From a checkpoint of a small transformer trained on Wikipedia: width 320, MLP 1280 SwiGLU.
MLP neurons of a small language model. Each row is named by its layer, matrix (gate and up: input weights) and neuron, and shows model dimensions 192-319. Each number is 500 + 25 x the weight over its row's rms, rounded and kept within 0 to 999. Numbers have three digits each. A neuron's up and down rows have the sign that makes its largest values positive.
A block is one neuron, or neurons of one layer that tend to fire together. Before each block is what it responds to, as a language model described it from the Wikipedia text at the highest values.

Responds to: Table and field delimiters
L5.gate695:475514512462498467472512499521520522498482492492508555520509468483442547484491452443470542536487509511516455492523548463452473506461515525515486541521519511513475469459517508479512525486539502468486473528462497479519497533529520500533510488490499442533490478454509482477507508514499490494488504495485504470448469529525521518474491509497546541549514505525517496520517513468533521521478
L5.up695:478501498512499497480489531499476504551486525536528464526509499543544450472482466513518508496532531510491536509497519521501464481566414506540540466503471527475497505491504541471481509549504465507517469541537541466483515549515505486465517544480497477522483484515518496517515488480567472477472496499470530485473482495502507524562502460526482515530516497488458510463515487496492477505479
L5.gate766:548469509534553499476539489510478470490499512508486550510483500482480503479490482491460485491487525515479438508501457486530458505487495518470491502491497496496473499503499548514534498508469484500522511494489489470431458479470564478487504519532482526516478517509451473477469505510503488548499499524503517525487480493484524534513486532503477528505487494474529520483523533540483490520519
L5.up766:500525520504499484488481536560476495534534522532502510482537505481530522484478489487495469465485472485471499494533473503485530499522499469493525504521551474532472462511506462535495494524525511490468514499548484482493493508464472490505497481464486494476488500506517492499515490449489489534526529478484477525528538482482535511521476475509482470498482532500551496479485450505510493507517
L5.gate775:483512498502497500507522489497484480457468491545466492501509486499502527513485501477437523480561489510513516499493475543487521512500497503451476511529486538533456498503485462512467550559542461523509493443511530494501520474517535504500494465501478429489470554509534504567521509487492511518503445498482495512517509480530525461447528495497497483544463524467501530521536482498492533528462
L5.up775:441532496537483517523481500506449494485541528535484452549471528504485497543499488473513490512497497507478482505464517577533520514489482461487486539470543487497491494530478511486488494508515502495489547483516491517501496489460488466463459529485488510513501515470497540532468479503466496482506495519515475488478547497475504548493501488518481513489471488487496500473482483519466444477499
L5.gate805:485527478512485518487486509553529465478501526497528504534495516485492486511567502480479517531513489557508493490505503514476471515506526484464506495447534481482480473492464514491496485528486499513554543548542565516456462512506492511440482530514542566511496507468461518478451494499522483470479496493483497507509473507479480478553480476490529501488513484502518478475531498540521507504509
L5.up805:461470495492492518539507509499494492464517463468501529541515508540559476515493515557531488475491501509506483484494508484511464491499508506492529507517445555526552517500496536474490480483506498481527473539506500465529522481451482485535499481577466493489462504470490519504510490537494502500483504465512510523525501450497541528463509491561470474438478511495484484535517488505505497525464
L5.gate995:512525511537538515519477490515526528482506455468507486461503487496494552491464461520472505529455512526510459463474515471485535505513505526489501540523484473531519538527518493471541548512448468541513489506457499516471492544509508518507485503489478473531505500495472552483480465534502452553521483514512487503476539463465511513480505512516528491508498477522550513497499467471528475510521
L5.up995:455517509513521544533546490494495504502484502510487448529561489521455497521488459537481503490517527488510480490474504504502512534501515529499541532520444536553475480544483508446518516499480479463471495471520523542513507468491452495510498536513489476528462503493521520513479538465494511476503480470526521446467510487455497494484452484532521521533486437521529513489469510464502510480510
L5.gate1012:470506513527500501540485449446515521528479487509460520498546510504486498542561488470521485508469491531489513513489512462551519451487486473519513506520514477468518522473519491486506491500504474526502555513524501486495507519481479463494435468521557510507507476501486458499536447481475510525481487502455496489489524526513507473485524447525489507498502520531490504526479495492509505518490
L5.up1012:513526486519505536494546457502448482470546518531505494516524510493512529507470498482504467449456474515534523482494536494549471527505488530507485476435508522458512475497461505512527449454531487500521539482464484488508510526522502494503507516484456537509512501505526497532530502475515498548474461475471500510533507493488518485465496494547518496520448473473523461485501529479495532550473
L5.gate1039:481499507536500523506521503490520533460526479468498508550539509486514489512528481486488498513497545545543471490490562478501494478524530536547470491515530519528474471520485549464484492575521497470530541480462506441498443545519511489464494488519519507524508506453459475513477495515463505530497488475478498495532494532489512513493475484517506513540473514476526485475528484487499523496502
L5.up1039:496501505497524507478503519494462465490493511519492542536494493505509479526482495521490492500479521478520483487503455478488494477510528504515517527489468520500525479504480478508523481508528457476536489495467517488463479469501483485488466480540505482529531527446479486458499508502489471517538483500518450543440551481500506517487520527549501518448480506490471496491521484541525493510467
L5.gate1080:465537527535511560499470507472517509458504515516509479519511493537476505542500504495493475490514518534499459460488491452509467450489520476507501536580458475486512536479484527502494529497528497480523537514475535491469481529464478477495536491527516473505516466516495440494528478515529534489494507539507511510463481513544484479490456478549483480508539473509456524471503478493458522531473
L5.up1080:471508486456505501488472525478468495557487497524494532505464490498504524509475488515517500505547550494499467467485458515498472543470500519485489486498524524485477463471484532486507513528494522499505533474492525477514494461485485511510474514528531506479539566470504517488508502484574472497456512506464525502500502493502515486530494466496493558538505474514513481504504500522519542502473

Responds to: Mid-word second pieces
L5.gate204:522528522519518507480435472496498488474494518472527490518490488497489492462507478536506480486515529567457431498493521462504506461536531481522500457503493472444483491459473512476541456518510490541537524502469532512470502515559489491455505440528469488500544497486497518522490486531468501504518537522457498500506490485514516501521490525513470483461508535478483533521525532477507472533489
L5.up204:527528515505493475491504474488519512487492500466472542511499482501499520507520462477478471489543551470493503500479490516483501473501492472537517478469493515558511461526488509461496509506534456490476499463520463460459488519524489488518501510511517512509452471479483552495491520516492517504467519438482519484528478520507506509475497495515491519483530489523519554542501527494481504501509
L5.gate542:505491502497498524458533537494504506482528549514456513509525514510459522513490459470489542514504480526474463492510513497506489508499469471491514446503439458495456474486501482467505517517489497484522487498540493478500544515498525485503503520500509495523474461499513505532516514510494503538537496524464494460512562527532495473500523490495529496490470529535531503477551482499490523526492
L5.up542:503518502492502522509510519480483509497523479490511466490509471554487502474458491468529520498448476518498474496503494479520512470527499542500486443483521513469501526507496553514502510476488503479498528510505552523450443490534507519536515472476526500528494468490494509474498493510527569501522493520489520537501509518454499530453580505472471504490481516481492516494478510523469516511489
L5.gate607:447529485503479462496445526479501492486474522472532480499535460505502481502529506501470524464527529518517519481486434475479463486542486479462523500478466491497501516512520485472476479521511463525483493486507546538454502532520516501480454505452476517475530500515465502486505489469518493469507544455485495515499479448447517503528479514501520490473472470485537535514520533545509474501532
L5.up607:491510495530539491452486473511499529439530529508500519483509530534512496527525462464518525510497492504460463477492509527536469508525526513492517514520525488531502513490524509474481555470505455515553478523491506497476505452491506537471512485514512512484496481510501491501504502510493506519445452442499495518512481481516505505556517526497500500488503532483552487479517507501479501471519
L5.gate840:499520483484452517495495504442478488474494504479482470516509505507464464444484451501513549489504441474501504492491543471497485524544546524513492528473508450502515523506501504492501559510503515507497525525507536486517503509515503485463504525500489498515495507505494470490531464548485500511467497495529491532488493500520548532497515471539467518516548513494514492529521499486533479518525
L5.up840:493448479508503498509530507534508537481559491480489529457476504523453506501538463515516511470495490496509480523483507484500508474516488485490513470464521493511497477513484484537541466512473524526472506493461460483493504490446484507510508523544492534510536511488512491461503458504498469485512513482488517523515512511514476526502501522479499494477474534484506471494513542500454448534532
L5.gate880:496469505527486469486509523533498483449494535501518462563499461474464491510489486484488548511482486481509457478495466498537467529516488461496516522557525496503498490454535526500537492538508478524491507528462518492505502491479498501514475487490516483528530496519530484542531502485511525521556475528510506470503490484492503506458508490542482471481435519513503491522504496553490520524471
L5.up880:541531534460545484511494471490462498467515485490494520505547455467519480504531479495523457479516564519506526486538501529536496524483484536463507528502497507534527540488513488495487496474488474507474481499534508511522525470534437528492502409503487462523516510477496488524477505476486475476493497539523492527415489504476459524566484484499498504500522486459506507514521493493482516493491
L5.gate932:445573536467487484526469509498538447508466483486501466515495481496507515539506428492515466517553520510485482502546470472478514479518515502486514509486522500503521512497494522513496515515546509484491517493492468509521485541526509535501486515486522516540495492492484508504497513477492467533451568544473469529531520515482519464512502538483507499514481512473485546471543563476537474547559
L5.up932:516558517544489503494452551493508484480509501496502486500538510489475470473453500485523556482460483516485515524498474566507517442516501527485516467490505448519535477485510454500506539510458554506515515485464507531492501496504495482527466462477459507502455492432534549508469517490456500465545517510505537482534500521514517505480475495464455505463535494467495498525505503501486491509539
L5.gate1142:472479511490491533510462516524508503464481492509485490538499523501544466477483540426518493502542475515472484496495479502473494484522485520485510511475480470550488552495486474518525502524519504527505525497479453527529534475513531523470496514483556546495521487448523485508496535488444492511515534500500465538485508526512504524547487501466492499522477473456506474476501496528523550506502
L5.up1142:464508501480509509483517537520499526471454465535502470514521499459496491499511464521513526507495524523436524520485503454459500502527527523486491478506511495478495532503526467505458484531516463508459513507490506480540423498528475483468480495517479478489496497510521498474487518522515467486481505457521482534487538470500505530494467520451535484506543489490459524510492513507485516508496
L5.gate1149:518496503498463501516491513483513500444466513502502492488516508532487528528511495489517493519544523497459479480541472492487535477502535511433522452518478532534500504473449488495523519489499487495505504475501513516524540493497514531481516495492489492515532523471465472472537518499512529482462533485484511457466529499507496459469532510511517504483470488518499541501496508495526501530475
L5.up1149:515535517497494500483473495459498478500465523506538447462490489510504524439518498460502474511501526474526489503493475476485498491487510463479516511482452456509508486517506474510488568518492441540576536468539520530478514509505449508457485476528491549496514464489484504476490463463463502486543532495485522470516468517461489477555545485529500521488479474499487500542495500492494472504526

Responds to: Approximating degree words
L4.gate181:476522520500515531479499507538502489498468478474538520503458500513481482516515494521482495537501509521536491477486509511481493503493491525505507507531510512500503509529486525490509509505505507500496517491509545525490427504544506512482477482475502512463494519458509508542522510601498458533525461511546486508483485512508516476514523519515488487483524503533448539483512458570526471527516
L4.up181:518550488522450475476526512482495506546471469480473509484451505506470477481482501532519492519524487485515492455495512479468506545515534515532514497504506508524453507532505471529473524513479453477453541494485512488496480503482480461547500489507504492470519506485501494497514511463494468525545463530487516529516528476522483504479488527448511442556456537525489483487500520476472468524466
L4.gate473:531563499510489492478515450520551519524445492523520484458553469499509442519519527511542536496516528518561481501515516509523512491504517507522477481491511473510470516514532520485487465476510489472537509542520535494508479452521476504501514488507554480517465489493530512503438481499471510490475532495514523434499519510527486494521487504491492488514461493520523537490476490437508479473510
L4.up473:511514482465503512522509514514545513507454503536516537521528488466530443502480480516495491490471549499479476493498486521493495504529506475509483458493501519461495514554502499458512513518502482512493512487529534490477492463425480505500493482537508468517506519539509463532468487475476522517531516461462560501497511491502536459541528491467478546542521498510511533454530482524461508480466
L4.gate858:481487502513549485520539540516450491528486482536475514534497472466480484499501473496505472485489528474486515463495497470528485503449519514491471502501504522513510509495509538500526499513516486491480543525472516487527465452481487472490500478503521453526485456472490463459512515523540492500488496492481531510500484528464484511501518520499503489473507484509534478464505505516526485542478
L4.up858:527497459502516519505523522494443451542461478456503499543507491452509493488496525501460507481541485489545502479486502493476501519451516478486503494492536523498459519507494468522497503492509500476500489514506486483480468472444498508495467498526513509475501480491443464521505487488545517471505496510525494497484475468508464551554534546512518547486541507518478461542509500481511492468519
L4.gate1042:486453458517492483509481477484517484528496520475444511475500507501491525492505442496500536557506520503526477487493539483503471488476484524537476510510468474525506460497489504515486507499503507486536507531496564485462490484480500509508507480534529451531514474488517526500506437507533513479524471507525501489529523505536487478498497483474503485449465500529461479525493521473502480510475
L4.up1042:469459483521456511493518500484470477557500501526495481458502488501466514454482478510518516488462500494491521495519520545523488524512455511505498530517494472524513492506525497546477482490502516478499514436539486488505509500474511518489482494511509472488492499464531525543523455439538455540501448520538484529492513500574522497545495509505472517510515506505479538553457536495488499494549

Responds to: Table column separators
L4.gate104:481525545475488506482543547494459441449525498542511489542515511503492480499500442468523509468517502520551479520496568477494492506474481527494501490511457484513494507518474504470480510498495499469548533472492467485525526579498509488497504481453468489522491519496476532500533513490500514499530488517519474479451423528480514495511506506503546495543523470455514467437502511514499537492466
L4.up104:536519497472500478505472505489509502434459496505534496479536528484498457518508511521501496534493501511525497495484523498503452479518471520507538567462470506496511502518482513486481525500518462490506512469516534510487530504491475497490479497477530544516508518490483483454504502464510480510546472520487511462477503471465517509554502468504511543520493501516447498487538486536526483513497
L4.gate332:477512494527529463532529502525473487467534506540494520528523506553502544500519453502458504501509530475443545487491479508502528483541506472497489536459526506517508468499542475471515485512446512484477500537480507518493494492510523509542490535443523488485492547456443495510472481449491465513530519495521543484481489495488515479525511483517535486502524495508470475507474500476488515543515
L4.up332:467522480525493508506477486496541498444506503529458495540431487517521516443522511516484527503498514506497499504483508506476518502518556522524531547484511480468483471485482514510465465497454522467538522501451531561549519479532503456459495514492483472517515511475506456497450471478478488544476507484494518498477479511464488463479541519540457559519533506479513506501478487490473496495550
L4.gate629:574550515489476485502498458523519493506472498489478495515475498478494488513493447511432506473513482515466484399502529482541528475514501505501478513495516495551504506499518510434491492520445507502512530500521500479465519493502494486483522504512475479508517538485504470462465502500498473551483509470497503524499514476506535480507528512534486468530511469503501482485471501475486482548499
L4.up629:472532477470486503527478493545497512471483501471490472576487496507518497473530507528466491510526534468489518451502482507474534473504489510492507525514441535491457500485494516446504476493485478521506520517507487526535490506502529520501493518494464499526480486516448453488520500512470501493480513495574538447506515482486531500511515514436501490484472510531468539497499533505525502498536
L4.gate1061:493540511513518505509527549504529502470522482502526452520544470502474489494506485497488454486492511483513457461501508480522514506495504519496513496470452493504490504448489503493479480497506448454508486491493505492525542501500473506493528505494497504533518528462481453506462515503470489508503478499509525493477501484464479479479508483511488523560521479480495500511491514450522532538474
L4.up1061:502532508479514475511515562492504511477520514575473503555521509497490505499493522572505443488493519494482513467517492543482522510484500468487489495470529541475490482498519507475498513498500490513482518509516530484540525517527455518503517516460483505478472530452528476452490510509531554515531475497494487504492496550466503474471520509494490508519466507467461530509497516511495508508496

Responds to: Word-start fragments
L3.gate199:499531543459503492502511507480472516513464494474488549531549468523451486453521525468441488500529493495467518478487478471447509479507448495456521504502511496515528515484513534483506525494553490524549522490482493478506489490480497502471474502533569456496534536465490502505476521475490448564490533514524519520508533495457486522519510503512497527483498511471538512464515497500485490520505
L3.up199:485465523480511464475511532462464506548434493489501519489536491523483458488503539499499450520473490492489519527507517513482489497487467535477532466484510500510543518470493526477497534496578448497475507461534542460510512506465453490462496513483526440490481561468501526472521531460495524524483455492452527475477532470491492522492503477507490518523481503480492481506519512518532528516492
L3.gate525:507539498476514527524459472501506493465531506471494505482511470506550467517492515484535557494489485512482465523525487463468513481513481530485478510476552513510491456537509549546478504499522497538496515516454508479486480490447514541480488493517521530478529515528477449459499484470513518481526487490483506533488510528546535501483511538516484511531486508516525535486505553488481506516499
L3.up525:482517498477447511472492523473516486524512456472463483475500467484515485465494512478539521473505482514488471496507548518515488497488495512488484448492509509514507500490527503460479500468506506516492530474466533497498490446517456528474519515508524523465544438496512506492512492537534470525489483492502532511515555484525518480496424508503530524520494524477500471511474517473515469468524

Responds to: Infobox field colons
L5.gate54:515500478460556488528457533505540515522505509524451534487497511525494456471522535487501528470500480521507462462467538518481487471537491504443496510493501500509466471505470517517517505520523529511497486472450502476453511512523552508490514503491521469491517486432480471508494516499517493507548510473455507522484487513500534515488479517452487487508496505519468519525494473518485547500469
L5.up54:456491517537515526477477506535496493551517521491495508519491495517501455514496519469512486548558505503514475493500495514534473525509462536492543513496528505472494492498473530511519510481516551522509481513492520537509521497478520513472474492495470521464478474446503494492486523486489511502485521504531423496470512466458519544490500475516497515480466539480506499496518451454517477539505
L5.gate156:510498491505459474479485501528480512487513469472521481497516510511435484444522527453482551519515509525525490474455565493473485518481495502517539527515531521483503469478480495501541531534482485523546492487512516528528489473495522496494491525507510489448513460480472465474497516514514465479475505464491495467495531504476469464478495571534537514483478500540540485478542509488490544489516
L5.up156:556470515528476525458532460508509522474489458483523513546500496495553472474505510498540490515450532484526503505530491464537464520503473492524491528522493543542496477547536513498492534550444549476449468493495478453501496487482497503521500501482475435497500517479488512501499487486493483500509459496470521481468494484490507505536516489540498500522512482516501497518508474533508532451482
L5.gate259:548475508480491472507507482504477496488526520476510471464483517476510516426467452539477505505511470514502477499503495475499531524483506512462528534540507475500496549508456508533518495528477498495509493524524505504504517538504493496505493478506508461496528449496494480543497511524526523517478532496502538537499504498504496487468502507526496465498439526548535521461480475449514517487487
L5.up259:506474494508502528498440481491532470462515513505491529470520500543518471476481513500505506497464461492502506524508481506472459496485513472519461506534508507513538554516463470492543541482505507502481485476478536505529499514488438471469508513492471492498500535475507504514506476478492536512479509486498462501496504489508474534472513510473500551503506502547545515500479538491476533506422
L5.gate293:509518492478472457472442506488518516475474472540529475535488456541477484506527473490530505552523484490517450469478544488488498467514537527524473461482521512510505542487479527482507541513558467515488514525486454503529522490515522520447480516496544531479534458515501494521476495532458536503525515493496448469486508516531506513523480497542522518519490486498500495488550533475527494481495
L5.up293:484503470519520465464527543463467438517488542483488530485495505495491521483521489500482519473488513540548466483476498495548494493512499515509529505499503490483518497532531509493501498515495479496508483522498518506491536519538473473470499506515488509489495474438487508516517475487530523525459525486480546510501446518519518496487508475545547480503514527508514488529480470512503491493523
L5.gate659:503470512531504493474497538515526523516509513525532506484492481531502486508546512468511498543486498524498488483504526442505528483472509510504502509483478506470505521460479509485487484486485428457514483505503532493470497534499493517455515499493484483540477525503473470492524516470570491461473522508510518467476495539514460483511457470496500488526481505506489503488513484474487490545508
L5.up659:492504492498502518521518503485496513520461513516508527488481470458482547486532511443525505538515511464529490466480507493461463520515544513503472526519527514497547465485496533478517524459523493504475489501495502518503470485494516474494516480549479488486507468522486542493538488477483498468484556495461502470480513506508514485488471485488494532496536478498539490514526484464473470486520
L5.gate816:490451489514493471506500512523485486490523440514433496521476511511506483482502485544502497546494485533536467450483521512467556492518521519500484481470501487522456523553472525497524499519525512501514495476514498478486509474548486479467486537502516482508491489514473492458509497558484536544535534480524529532420470543513503549484529532550469500508452491476498551508511519512457525519475
L5.up816:504486514534466467524517470499475525493442511498488518487496508486546519498492509512473472466493498504506465511494515508505477490507463470456489515487505513481492500484524455531499441545474478479516534511497524481504498513476494506491498490467547500451503510498473509507552540514512481492495464481526550452479519476515528500483524527556475471564495503475475449560508490435452507526495
L5.gate1134:448503533571524487529528511506501523432509508459503508516540513497483519519552477522482496509476537522552436459500477488485489496539493524489513549535516521528511512462524488497496520530516492515490527517517476499463477552482514548452515503562481506538503495503505500467541522487503506475462505500484498463504507514515483498493504438517477508546479469480511543463503476495518506519521
L5.up1134:487503512462496446479466517533494523502447512491482517471459510510461487457547510507522498478489427471518514535503487490513476483481537487508485504470533509505485509501505483531503510475504464509493526509509544501500494502475521494485506481515525487512501536457495534469492481487535516489464474478487540499532476503514506520474469471467462508501471503454508492509485504462472498507515
L5.gate1233:489494535559486499522517504460546526536502454505489449508520521485520515449467474467490480482530452522514494514493486486466488479444498460483451540488466522502465470492491494468510489499508515481504533489482509439468463486508514514533506471572548512506506512502484516515542516494509445477482476513520542483504476481516511488505486460457475537503507542482490472495542462520517549533496
L5.up1233:520543490528507479503476497551501455468482498519534492528517494520496490469497517493499502479487535495461520524490504536472482508535505468497499507461499479477457539512533497539519524472487466516500483522492495478497535502513515481506500515489498534495500476482531537488506488527535464490473512484519552436522524495472468501490516456510495497497537481482471463514488521505439536508484

Responds to: Mid-word fragments, "ud"
L4.gate245:495505508468480493526450499517457557517499483539473480493498526474476504486545520514509544502549458527499497543483503517487494497515469532478525501560506493500492500501521540519469499495456502460551513504507487522508524496529515483496458494488483523487495508539497494478490525484474492521480483497478495544485505518503479540479494519521503423518502551484521483467504515485477487473487
L4.up245:519508480474490459505470484515478515562531501493494528475542515449499469505471541516511518466542475539529530557518489533509488501495454464497513521522541479484513515527492541479491486456480497484481524496459528493509534546495455495465487529496453505468488524527491475461480467486481520545496516557508450525526481507529557534536511489515468474497506522489504479466525535519513475492499
L4.gate292:470490512480496487529498478478476554516481481538500503528511538484471553517523476445486520544502493498515527531472482476472491518516513513493511470504481520479485477496462527524485491501452462451541481501478528500502515518530449492468477475480530488531459527529480532470500545507496462500516523495530488529519582490494548509532549525497491464541420501516503495484531512502489509508444
L4.up292:498486484461488494525534443495498534495484455511510491500513507491495489556528490483535458557518512472543508525484524502457475555490496537534484500492496525503516453455505510506496499459456486487531500500471454503527491540542437503514518501494502465501460486501534534472490507508504507459476512517499519479512580466471513511523550521531497463523464497519502459497547484474479559461484
L4.gate1010:473515542487524505476529550470502475486501485520470481486500534531525527516444488462499465498515534558467491509487527500515471470489483518452520489452492512501488509471504522499500504532484518489537515516519496505513477452525480464503494506484485455527504548523516520477474499483519452540461459495479533473521481504506505531484454527524491505503472541513498519477470493481477522505472
L4.up1010:491504490522497512514482516492480481530542512507519501510492503512501556530511500506523529473505516491513475544519562481537487441514499483547517498460535501529474520517448478470519487497470488501485522486520475475489524504540496518484517482492456457516501512527490472500520474488536492550455506524497503461540491493530504559527497495488483510510531516501471494482475467521498531534523
L4.gate1080:484508534473467476494521515523498483516536493479491523540461485544502496500532494501532514490515523509460500489482521529509524520468501485477531496504516513476525512476513469481522547487471507504513516487504541457529424494483520465521490480456471480470505481502536497465512480453505470516502510504547490489522457523479497467477533512510528508490461499509492528476508507482512535495471
L4.up1080:487523521442478461500520469473457519475482469487436464500536513503486506455494482511546483470482522503446458527494517510503543491533504511466504504499489524519494501465541507486501491488479480495481500503468509474543489506489532478514494483518499481458474501513503495490548503462465515495496530513520502508505514552467506458477503541481520533545482498502533510510522439442456510515487